Weights of a small GPT-style language model, trained from scratch on English Wikipedia.
Size: 3 heads of 64 (1 for keys and values), vocabulary 2048.
Architecture: RMSNorm before each block, tied embeddings.
Training: 363M tokens, 12038 steps.
MLP neurons of a small language model. Each row is named by its layer, matrix (gate and up: input weights; down: output weights) and neuron, and shows model dimensions 64-159. Each number is 200 + 30 x the weight over its row's rms, rounded and kept within 0 to 999. A neuron's up and down rows have the sign that makes its largest values positive.
After each neuron's rows, "fires before" lists the tokens most often just after its 100 highest values on Wikipedia text that the model never trained on; "fires after" lists the tokens most often just before its 100 highest values on Wikipedia text that the model never trained on.

L15.gate340,220,168,184,142,177,231,169,196,137,136,175,213,200,159,210,228,181,220,234,184,185,178,171,180,209,203,187,212,240,192,195,232,198,221,156,207,185,231,214,222,155,155,173,217,224,133,214,161,203,265,191,194,179,196,137,218,166,251,176,208,201,198,218,209,192,211,191,154,216,219,189,224,229,212,173,195,189,188,230,212,116,218,183,172,193,172,183,226,207,206,219,166,176,193,213,177
L15.up340,203,171,204,161,251,220,141,190,242,209,236,201,209,262,148,197,207,217,198,206,228,160,189,196,180,197,250,173,190,176,259,168,239,124,178,188,208,159,229,200,234,236,220,168,236,223,202,177,181,200,208,187,166,219,249,192,211,189,197,244,218,224,190,167,231,204,233,209,215,198,172,188,130,233,180,178,177,266,203,177,212,229,204,180,189,163,215,209,223,239,206,188,207,231,208,187
L15.down340,229,247,223,189,196,200,204,192,147,179,214,242,199,229,175,203,147,195,210,203,158,175,225,186,193,247,190,224,215,207,189,124,125,231,225,171,214,181,179,183,189,256,225,193,244,222,171,231,178,220,196,222,232,163,151,257,173,201,213,193,199,172,209,190,204,206,190,223,214,201,215,232,243,195,230,239,182,262,216,176,218,197,217,159,187,172,194,238,253,262,229,241,194,194,165,273
fires before: "st", "as", "duc", "me", "rt"
fires after: " in", "c", " con", "up", " In"

L8.gate131,201,222,170,214,187,230,221,204,167,176,206,201,188,166,147,201,223,142,155,179,242,269,150,193,229,171,192,239,177,162,185,169,180,200,183,153,194,229,206,191,186,204,198,180,184,178,157,209,181,178,210,169,194,200,168,198,140,253,168,228,206,230,145,190,165,172,206,280,186,176,127,226,173,271,189,168,173,209,193,201,206,221,202,190,164,129,202,194,211,245,196,200,172,251,237,145
L8.up131,186,169,247,213,216,156,225,155,176,154,239,162,184,145,208,214,212,208,212,216,217,162,218,193,179,178,215,226,132,240,178,206,213,229,159,183,243,172,226,227,201,186,211,201,195,182,189,187,172,216,196,188,202,210,223,230,230,212,200,244,195,203,164,208,200,210,167,224,225,235,182,169,180,196,220,225,198,225,209,187,146,196,201,202,163,220,191,172,186,144,233,223,144,241,270,161
L8.down131,155,129,193,206,172,211,241,196,225,212,200,197,251,173,257,217,176,213,202,210,220,164,134,212,165,167,225,194,178,245,240,218,252,243,172,147,220,183,223,229,221,216,193,226,219,272,130,156,206,167,208,135,147,172,231,206,177,166,197,203,157,214,215,200,177,177,209,181,227,172,224,204,198,190,163,203,217,192,185,226,123,193,173,172,243,176,241,178,188,163,178,183,240,179,258,249
fires before: "it", "all", "er", "ri", "ru", " of"
fires after: " in", " In", " re", " f", " lo", " d"

L8.gate109,227,212,188,185,233,214,267,199,247,203,214,181,154,220,207,195,161,152,209,174,174,214,209,196,209,246,199,209,192,172,179,150,191,227,192,193,176,167,225,192,143,167,212,200,193,233,163,139,215,150,148,162,176,196,223,164,164,249,186,139,221,222,202,227,212,141,228,227,190,223,215,201,204,152,187,215,188,240,176,252,180,238,175,205,242,235,140,252,194,203,201,166,139,175,194,162
L8.up109,216,167,162,240,212,157,284,213,256,175,169,195,211,230,147,228,142,195,225,195,205,202,194,234,197,201,213,192,169,208,221,199,231,206,199,204,182,176,191,197,151,206,104,215,128,208,202,168,185,200,199,182,181,222,191,212,241,223,153,191,235,181,236,193,196,175,188,167,193,179,236,208,207,187,186,279,222,218,209,141,240,227,223,206,222,204,217,220,265,271,226,185,211,205,205,245
L8.down109,287,190,217,179,210,218,239,212,200,232,162,221,231,163,176,164,196,230,196,153,198,175,183,195,149,212,190,250,184,144,201,212,196,185,212,197,232,240,199,226,239,244,196,194,249,196,204,202,172,245,197,237,193,263,211,188,213,235,191,209,220,201,202,194,215,260,169,185,221,195,233,200,122,226,204,181,264,240,189,197,216,223,195,169,181,216,160,168,238,225,211,225,168,245,234,219
fires before: "\n", " ", "ure", "ur", "ma"
fires after: " ", " c", " C", " w"

L17.gate54,185,225,225,182,176,194,210,183,227,198,187,175,193,217,199,220,184,207,195,216,223,160,212,174,218,229,221,229,233,185,184,181,265,171,186,178,224,220,224,205,169,249,204,224,229,223,164,142,212,142,239,173,196,221,243,209,185,139,207,183,201,256,179,212,230,164,217,211,158,189,171,198,180,221,199,200,220,154,240,253,207,137,216,162,205,246,179,181,187,217,262,158,213,218,192,237
L17.up54,199,231,205,210,179,208,203,155,198,133,268,163,269,225,152,208,113,206,125,147,157,226,228,164,218,190,129,145,193,208,161,184,186,221,192,204,174,157,206,195,199,157,155,215,182,227,183,196,263,192,206,196,174,217,235,192,187,186,162,187,197,214,190,197,226,214,184,194,175,185,223,181,210,201,179,218,245,185,173,183,194,230,167,106,228,202,204,142,227,195,231,249,226,208,175,184
L17.down54,179,125,223,152,176,165,181,235,208,211,245,246,210,219,231,224,271,197,197,132,172,185,203,164,194,205,206,248,207,156,219,259,177,232,203,212,182,213,180,224,234,179,182,200,170,215,200,198,175,170,203,197,201,216,180,189,168,184,252,186,193,209,173,214,193,194,179,207,190,184,224,193,161,202,171,254,208,188,268,193,186,225,184,222,230,201,99,191,192,149,193,207,248,177,181,153
fires before: " ", "id", " C"
fires after: " ", "s", " C", " Party", " hold", "out"

L11.gate262,177,194,246,163,200,185,217,182,163,200,169,205,184,168,152,206,138,200,177,205,132,237,187,250,186,256,179,187,196,194,167,169,196,215,221,197,131,212,204,207,200,196,259,214,235,243,247,204,230,162,202,206,191,208,208,251,159,172,203,170,173,215,190,200,240,145,180,234,208,160,206,221,259,286,167,236,192,148,210,244,190,200,174,195,193,210,122,196,191,197,202,198,202,198,209,212
L11.up262,255,187,211,187,212,209,189,160,190,189,146,194,245,192,223,225,178,208,249,175,196,156,206,215,186,200,217,218,243,221,176,166,177,255,167,192,151,207,178,163,217,213,164,239,165,192,145,116,214,200,215,199,172,191,247,192,235,196,215,179,214,204,227,258,218,219,141,159,175,216,235,270,209,240,183,182,189,193,193,174,172,204,175,215,219,225,199,198,211,222,208,187,152,214,225,202
L11.down262,214,186,247,205,181,234,199,203,161,206,186,203,209,207,181,222,158,186,165,231,212,149,189,264,139,214,239,223,234,224,229,161,211,232,232,211,156,151,202,170,153,227,252,192,224,242,214,185,253,206,198,217,158,216,227,232,238,126,215,144,257,217,184,197,182,246,205,201,192,148,191,218,185,243,207,227,217,223,212,216,205,253,225,149,148,184,176,226,213,182,215,214,207,226,254,211
fires before: "\n", " ", "g", " 3"
fires after: " ", " 0", " T"

L16.gate213,189,252,197,192,276,235,196,222,181,166,166,199,202,179,201,155,217,179,234,192,147,172,195,201,172,152,166,186,212,180,171,219,210,175,198,210,202,211,227,276,153,217,215,177,254,199,206,192,156,242,240,254,184,194,214,194,185,246,228,181,208,169,132,126,253,190,142,203,237,176,207,221,210,257,220,210,213,199,219,229,213,194,200,175,198,220,177,168,208,233,176,147,226,185,163,169
L16.up213,213,207,156,204,227,193,225,186,178,173,242,225,236,178,184,190,229,255,173,194,167,160,175,229,270,210,206,154,230,213,222,202,174,173,199,196,246,245,188,231,174,177,233,200,215,209,238,189,219,189,179,201,162,187,199,187,153,194,202,150,169,193,203,254,192,207,261,177,182,211,227,187,182,228,239,148,195,165,239,212,205,195,198,207,159,281,169,217,157,190,287,187,177,184,248,206
L16.down213,191,216,203,210,200,203,246,219,199,180,237,184,202,184,235,170,200,220,206,198,259,170,161,182,180,196,187,213,237,211,248,215,172,216,177,176,112,232,205,242,212,170,218,220,184,221,220,110,248,232,202,197,242,200,201,196,179,227,186,230,190,204,195,177,212,198,193,265,231,163,215,177,251,167,182,151,245,201,180,227,196,200,206,162,218,215,152,214,211,220,237,208,230,183,201,169
fires before: "st", "ct", "g", "mp", "ta", "red"
fires after: " in", "s", "o", " at", " con", "f"

L14.gate69,170,210,265,237,215,236,207,193,178,225,191,246,205,190,147,183,204,196,217,230,130,194,192,175,223,218,97,218,217,224,190,186,146,238,179,200,182,191,225,179,140,193,157,183,204,187,227,195,260,200,203,216,192,189,198,224,221,207,189,243,249,258,182,194,221,182,239,166,245,174,212,219,187,255,217,233,227,220,234,206,194,232,204,172,153,196,177,192,179,169,275,196,180,197,188,183
L14.up69,172,171,175,182,195,198,171,198,207,177,188,247,234,211,160,185,193,191,144,266,165,173,191,186,223,174,200,187,235,203,244,169,227,132,185,200,165,198,246,224,202,146,223,268,275,202,196,205,205,222,200,252,155,195,202,208,151,191,231,209,210,163,264,229,123,193,222,205,153,140,164,173,167,228,203,159,238,175,213,169,255,196,155,187,239,211,246,220,247,183,194,191,173,212,158,183
L14.down69,196,221,188,170,180,145,191,157,238,220,170,211,189,192,205,213,183,169,178,273,152,206,126,195,162,220,170,173,245,216,165,251,214,201,225,250,203,192,215,223,199,240,222,210,160,218,152,193,167,249,187,175,190,188,183,187,216,173,181,203,181,249,129,166,207,213,203,223,189,207,174,166,162,225,264,225,246,192,226,204,190,200,120,190,220,243,177,184,156,183,174,253,212,175,178,183
fires before: "mp", "g", "ach", "ch", "le", "ad"
fires after: " ", " in", " In", " at", "s"

L11.gate183,192,236,179,183,175,175,186,195,120,216,207,143,210,211,261,230,162,216,230,173,191,182,235,134,199,163,232,208,190,202,153,226,228,187,170,273,167,209,187,167,238,183,206,145,159,177,200,214,209,135,148,261,220,149,274,149,169,162,228,214,183,270,212,191,178,217,214,226,189,183,165,192,179,191,205,198,195,181,165,188,179,244,197,194,183,218,186,173,160,186,185,195,189,284,169,207
L11.up183,183,109,195,197,223,184,194,213,191,222,191,191,206,191,151,233,200,257,244,194,192,141,247,209,215,212,202,162,194,160,175,173,151,202,136,204,206,205,216,243,192,169,204,232,201,199,183,213,207,212,208,209,125,230,281,237,216,219,228,195,215,243,203,199,228,148,187,175,184,155,168,244,257,174,235,181,191,170,193,163,216,220,209,126,208,189,207,188,168,237,213,251,198,201,223,125
L11.down183,191,220,177,198,209,224,204,171,216,101,183,187,207,237,234,140,192,167,213,204,216,211,190,204,198,208,219,219,192,238,155,254,197,151,205,180,210,187,187,172,175,204,241,232,179,209,232,198,246,202,209,247,141,192,179,175,193,177,229,247,232,254,200,141,255,176,281,171,214,262,223,209,189,194,172,148,137,189,213,182,156,189,190,217,197,203,228,153,172,173,167,195,185,256,217,178
fires before: "y", "d", ":", ",", " William"
fires after: "th", "L", "d", "n", " ", " D"